From a checkpoint of a small transformer trained on Wikipedia.
Size: 4 heads of 64 (1 for keys and values), MLP 448 SwiGLU.
Architecture: RMSNorm before each block, rotary positions, no biases in attention or MLP, untied embeddings, normalized queries and keys.
Training: a variant of Muon for these matrices, 16193 steps.
MLP neurons of a small language model. Each row is named by its layer, matrix (gate and up: input weights) and neuron, and shows model dimensions 128-223. Each number is 500 + 40 x the weight over its row's rms, rounded and kept within 0 to 999. Numbers have three digits each. A neuron's up and down rows have the sign that makes its largest values positive.
Before each neuron's rows, "fires after" lists the tokens most often just before its 100 highest values on Wikipedia text that the model never trained on.

fires after: "i", "r", "c", "g", "re", "u"
L2.gate64:554519480593478457562505542498483461497483470435552537539535455481472470488551550467491442527494476461512427606475526482448516429513497536565525436497477570516475545469499450461476501536553489522518465588470506503497459411480459435497516548504446467454498540541513496567445514472512522524
L2.up64:527463553553474508465473415469503498537453511418451463469502560493473542535450509462469499495538458451441482523367489553482483464514463503532487595560490514545507418464473551444520539463480513507461528479460516416478526524453540496528524523538462514481513513461515428488502599516523551543

fires after: " S", " J", "j", " s", "S"
L6.gate123:547437518536482519469501420511521424498534551508589543512522544520527451494440509454470489440511535597524479541474498519478529446558503544523514531527476459558548452528524486564477515540554443476545460476452487502499460560525506463507495497416469553449498458496526488536444489547557515513
L6.up123:514514491513527540538448453572503519532460516443500490557438583479503574477493478533397431457510448514464522560515496457482519474486539444498539455504560509594483457481459515476455440460474476547510494531476524535485490523485491471450530434468514468504534491492560443547489512494531523455

fires after: "ur", "er", "un", "ol", "i", "re"
L2.gate26:519441432504460475557503477455392507548515533446481538506522519458470475502509471445554491470525485573529486480468515490463563440468519551521504478527511484518511518512464491445471480588480540470492470502469461500550482505530444565510562546433522496481551556515554585495587509534535530540
L2.up26:477499495565440543464431464457502423558520480498398462484479515492490541497488441461485426464549504456478448459495463480453497478445475487468466561538521556554496527500498449476502461570542558484488510509440587553563525497507470557499517484575521454473458514523556600522520524455492543530

fires after: "u", " th", "am", "i", "f"
L14.gate308:464554473498412530507457509478495475507461519506524412546602484508447566543514501473548532509497514499482459549417483509473560526486465492552497558449551510423509512447495575485451587478528492527478413451500506427528458535502495494486517440452477527514544445535503535496504494514486465505
L14.up308:469582423478500555461496514440430550493547484486574514500591478513482516527487473470634516483477455505507447578504548551478529533515509480494548561513472559503481435439479453512517463535523508492474537475466453448545459489502571529543534462526436496565519534525550538455544514547486499562

fires after: "t", " wh", " t", " T", " D", "im"
L6.gate175:428511496492561589520451519524500468481479508549472485504478489552434497491526456483492500526506473520485487517478474509479442422524507492498392490537462522533570484545556577503477411481558435500423560513455465538506519564510464461502492560522541432488520527429485559458567480488524511449
L6.up175:461499558528470431485472525495521531475529530443536512476467558579513496482556526466524552432556484464549545504482504489476490437430559549582533519443452520501456503541568573421510456490507486527441530548531477556513457543498549468534504508544488477448512537450542535398543546502530430481

fires after: "ec", "i", "ri"
L8.gate337:484474461505523536435467552509508529489515435463571549456515486505459558529490506454428537520494482498420491513538477516542590547559502531527494476479482480557514489499479428490509505446507534494482485504460523440503407549443492469435476526517566494526580470496522467454516544549497478500
L8.up337:468462472410507471521567457515485607490449490495575559507579534589480481578513460579544493516454487478432456532525554503443491525498509506520477560492497525538483472496486415545550508508551523537480458509509458470475492471445530448436531422509452522546569461556545518481520573550463492539

fires after: "ber", "ed", " M", " l", "m", "en"
L3.gate19:537469525487457588458490425462517455442460512463483493549452492506455513439477458439562510541519419553461452521535468504509496510537503551466476450519485435590391527513484471482537497510571565521466477526543547510454515474536502466466444508458577510517528499466568476497491553575490480478
L3.up19:497514547474514536562445527460534513459515465486453492532549516485486510521455474514484474444442447502463448425508468534463481476441450585459513543538581447579455503500555527505490448461501454511458495543595521490472563516492479538521466478530505545494530467449472526479421475565463499458

fires after: " ", " M", " C", "c", "l", "un"
L3.gate248:494497509548504565499499438497472504421545494545498491461541520499427511493558540458525456513532480476472562504515526504554528496416463510440501460541472473516434598541582508541523426403552482430506502445502476513429459504535448505500444507514511421494522471456553458498501493506450499454
L3.up248:456514494472548453504439553447473464523532478491444438529575481504522537497615499472522465492554468471479497441469464478579485541521511511482505532473489515523482454487527560470439499510524530459456532499523512500494468520597481458496499543493464443488541491500413496541538605581489522592

fires after: "t", " al", "ow", "w", "an"
L16.gate95:502498472515445525525503554496465477515482523502495518477525459451511483454455530447498514552469493418534517525430478518468486488489554495498579498587474526509519445471554495460467496477475490519499465442538495413590499397479506520455560542556512435467535491525440419471491430506530504484
L16.up95:469505510513535475525477495536478575467502499499513491491488505479513413455491526489491489438454420463492472494545444502492460509500562548518523531475447465512591520544441499507532503529526458554516484481565472503559522474514488384587456576408494565553469555445485515505462504436525485491

fires after: " s", " S", " I", "t", "s"
L11.gate340:477532499534495526483529509455523458470510577432523610486462585537447526505504450521443487531538532491569566468494526450518491533503495478464513564519523420484486520488532445530484442506525442482503506471475485427474470449536533598514435487507437521605507483517473529563492501559439438490
L11.up340:559506556519391542491502444503485532476413539492560491519493549471535565529513456450377453466516479582536500484535519495543479421471512472498522529466549511496480482511462452512467554504530586461503447476508511497516445522572496503423509454454512560524507466392473502522471427557488556500

fires after: "m", "n", "al", "ad", "it", "s"
L10.gate289:503502519476515496464520444557530484478461565451513502488490498475511485480583428520490479531513526465475449502531443490440470519483484426496515408516442470506424497456538536532549544553494467507471501435508524529530521466455503503474452465521583464613494490541489494491500540479463465474
L10.up289:531472520528548598452500431484483521449508480496460466529510540459535489481550548545404479424516460494558469458506529530474504452554489505496491471473474509477535506470547564504501554551503560419506542459481549501546485469505514492436490493556532504487541476469433481461486451458503498493

fires after: "u", " se", "re", "s", "le", "iv"
L10.gate293:452465514467497491461530566425482558533462534464470507494504508431453520510492575547511486452534497466514475539456494580509456585486517521538459457500537566509513547476420515449492473514523481574534520494472552508505553543514473474533496493505499489475471475540502540485439477459546546447
L10.up293:441551560482515466488549460394520564483524497525495528506459514487553527492514464531562489475515488477450520490532491450490468527478479393506507505528527511546516459430518485518522520526577517534543417543459530500517530449526552442515532499443525496503442384572549509495421483511503510518

fires after: " w", " h", " H", "ow", " m", "H"
L8.gate228:602453516437414510499490536515480567445589463565511513527460491478535547472490433517445523517477499464445481528545515457535512460537538576464520437441478509457543516486515476495486487486581437507424508473515503507533499511477533510549522558488525445526516550533471434495534442424477504477
L8.up228:490533535454434496493477511483508464504500528466487490597510554458499506568455524526432467566532484451437458468502514516542474514483509504435579491434449515507508529536504522469502494527501514449410473529448459521461433469484499460512570512549508552467414506500492561456518431514485453537

fires after: "s", " w", "ec", ")", "y", "es"
L3.gate423:570531488509415512488525477521529482538470485525565468502515585478397461560432600477537493536540522506492533518514529514489477511464496439445537538466484497471504485545492512531505492461526554470524524539468501511453486446460541527517559479565491486532505520483454434433433496544505473467
L3.up423:480599513520432534533464471558522517426507493547522463498509537530412495586468579485470542545445496503600482452499524488587490423486503500441518450531486510461470507520468517517473461493455483417566446451544441487470489479514484447522462531621482500501504477497526480435498479519494499468

fires after: "u", "up", "ar", "it", "an", "ec"
L2.gate359:478498481569493549452506460500481560496541541507484476531603496508523480533547483493531558528483450553447507508496476454489482535489425514548553509495523585510559455468465482483520489520578499476488493515487528552573458533546455467572461482499557443523471513552492544496520526516496435481
L2.up359:532494581462532511556538527543501567452459438444494490490563461565562503549537526511477499523529505472453463472513511502509481581550432475557554492479589456358509462537549496503447577481511523439576489582511548499585450534474493460526541465496449471501483513520481601521509556477532456519

fires after: "ou", " m", " w", " W", " S"
L3.gate24:486553478561479510460469496472533481502511494490535477538593504511439457525486499494444463531509503448530469503468525535518441515519542493462453438440535557493512498562517528517446459528478503509497500493460519515511544482503458538550499546497513483490540469445466528522506436490430422488
L3.up24:413495531575432465464483506517506507555507503471497485549497527542449546537508478508522450517561495448547482504491506521533472537521548513507474470465537516481518454496548467514494490546530541529406471492485503575510531511519502426482490541495561468405457468485457494497447485527438464453

fires after: " l", " M", "u", "un"
L10.gate358:486469504500543473447482546479517519516492490472464547503537555470452472506477442433577530521545363496456440493509528486516516530548498445482500512530505494541473514486545569491502449428502562396514429534549482451534500444485467530547450599545518499561486403462486546474517489557507521522
L10.up358:564460498505487487565544546513497513543491431450454443508510520496535581579522507474523423483498497481469525459503450524518561495534515546457472495444571498542489533538506458511481484472554496470508499513559444445529464479463460534584546481455449514450470458498454516470558568548526567511

fires after: " w", ")", "ec", " to", ","
L2.gate339:496564513470507529544492553463505506469514533540512476531515477511484452566423528472509518449459535592538511515572506571483490505481572487449463502468460483492550502477480588497538419461528473496528468433574441554483523445540455510518468502564467528520451466547481507482504531575498561492
L2.up339:512473474546539428514541524510448537524521480579488499526580551461464496565490582490470512419513533502478536532413481551552449494458563553520479512462499534497441501515497489489518479477452478441538478512537478510470508432528574506478591490614473474564501503567528535457535497459533440409

fires after: " m", " G", " M", " F", "e", "v"
L4.gate330:476431539456567516518483526486531472463502481507460536499450467523517476464516458516507503526450458504540544490443500476471514520487478510496488481524497535451486394539403471515500436496506536478559494487527525453531531462550526511482552541430456511629444507541487506455452491517535531498
L4.up330:592564492489519424449480450526517521444523475524460475497496523508466536478482527510490426477468458473521607557464511521522529537474473506446493460508599475537490486467526507514509482508514523495519452453531580519465561495546464489539501510526496463497525483501493518467481500476508490507

fires after: " t", " A", "re", " D", " to", " T"
L7.gate35:452503523544495515564508513460495494465504562492564456512460473483493498434490497510515509457482448441521439541532474500479534540547526520517440550517412527484480516512499538433519485450661424435497400515470531569541496516502448519512482459533478408570510510461438513554505498512484481472
L7.up35:474540547490515450524452580555516513498474531496490454502495493459511508488544541531478504532592525484591506494525496459544461472496529514469525498532462515505471496477582487435507483467599461512532511489460510509517488430475466477444485518510464535508500530497543509521548495429558485538

fires after: " n", "n", "a", "im", " se", "re"
L10.gate51:530467495551489480436462557505548521509462579543461439536546534526532498484547473483510481558511466510530500502542496571523505571523498535538501477483513520525585487509541473415586458480503571484539503483504467532431489483465488560520527567505483527477485488527503520515439490513516476443
L10.up51:436526469399418481513507463475494530485522539518465505554545495501527515477512527491578521518559466539488526491457509529491561444416506523560521478438504485458478515425493455513462412491569508543518541496473419556539500458448550485564454401484474466535465457569586513485424539527501526538

fires after: "ou", " d", "s", " c", " m", " the"
L16.gate322:514540512534429493457472485545532524446509447553539398528503481508393523500489527543590484522498472461432516497588495456478527498570500508448519524533573524527602559508487490501500455532510568481547487496479521564558519505465417556545469484508542553510513532507521484519452475533494456480
L16.up322:536463510530525542493459506472523528547474519526459461457429527537459495459434489518501545446559447474563508543526546468553464546514510491516466473445447605519517537545513479447536488469474478566468511536510463511548532425558533422522485524555506560437454544434514499475489467579449492414

fires after: "it", "ul", "ort", "ent", "r", "al"
L7.gate203:487474505508504553534517463468484554434497576414504480502571547441528456496545510572453494452551552494457521537497536536468535528531472505431506432527442474539494532456470494478495527526549530472551450488530520510489488416459478458430500551535568520500498476527500582480481503521438443457
L7.up203:472559537581497516493474528545418505554554565524510458526480473458504488521512488498523405513497551539540455498422484505523517447559485463528465477504518517489449596482503497550538458540545436414503516538492484551466496450472537514496459543513503465483514412476523473563570462466527405530

fires after: "c", "i", " ", "ar", "b"
L4.gate402:499475517550474525465501515547453538474457570566487526516505509488524574543448504494446549535517520473414522513515446560520401514526479411514477416521507411510517471511471468410510553465421507552464444488528526507517453512439604485501447503526549503532539448478568461478412574484557553483
L4.up402:507454456525500491478528551515556571532509435475491544530462465562529474551434525541492489508528510429500510474528538542501458557488550538515533505444591428524485460543500436503523562567445466505452508560407482534530492467450494532568467528456514566515525531518527540445523527539573518540

fires after: "h", "th", "up", "un", "ul", "ec"
L7.gate325:467421466621465527511455484540476484481543557496504526437482448550567540448540550536610589492441575512492462479514486464572539517463420531484548449487491556550512560494520509480451524563520530447506505590484479501554521537551489510545483553513485500479408521522523484514505467576413469525
L7.up325:573541485486506539455426506503530507503488405499555511541490478519509500485457486454433503457491524518513515454467449497560521479499427511562476477460534469470443554486564419560498563511446526447529454531484593533483447557498490465456540459587455525448518466510526478515517499562487473469

fires after: " S", " s", "p", " R", "s", " c"
L17.gate311:474509466495479494456483468589430543568537572444472478552495550521474549527547454533545572462512532575496509543530452501490557512561498475502548475504520523508518540482548496516548508512533554480440506498457460492508413524497451560499399509472470495518576430517523479510522534474487524528
L17.up311:521421489507470482493517544471464476521499495537495530494503495480501448467454425484481452555499463505512476481522538538551427476525482493493524488486421536507510460601467475556529542455532508486506580589489524461511474430487529389545538479574521483546516444585491515508442484501503470423

fires after: " h", "e", "c", "a", " m", " for"
L3.gate407:469512511528483522477523527425445507487591452541467526485564423540503494456489534461497484523395443464498438471471454456467519526447470516480518562542548472474486463541469504539475487469546502446472516458506505516596474437484550494581508521460503458504495523456469463518480451410510485522
L3.up407:513545503529517502459509448519531465423502529476507473586424565535524505515530468472483512499474446521460516490461472511540444498457565518446519565531483494526506517474468521524478549484585489529503451485535509496477456513473523456552582432503431528534531480409469511442478511481493419475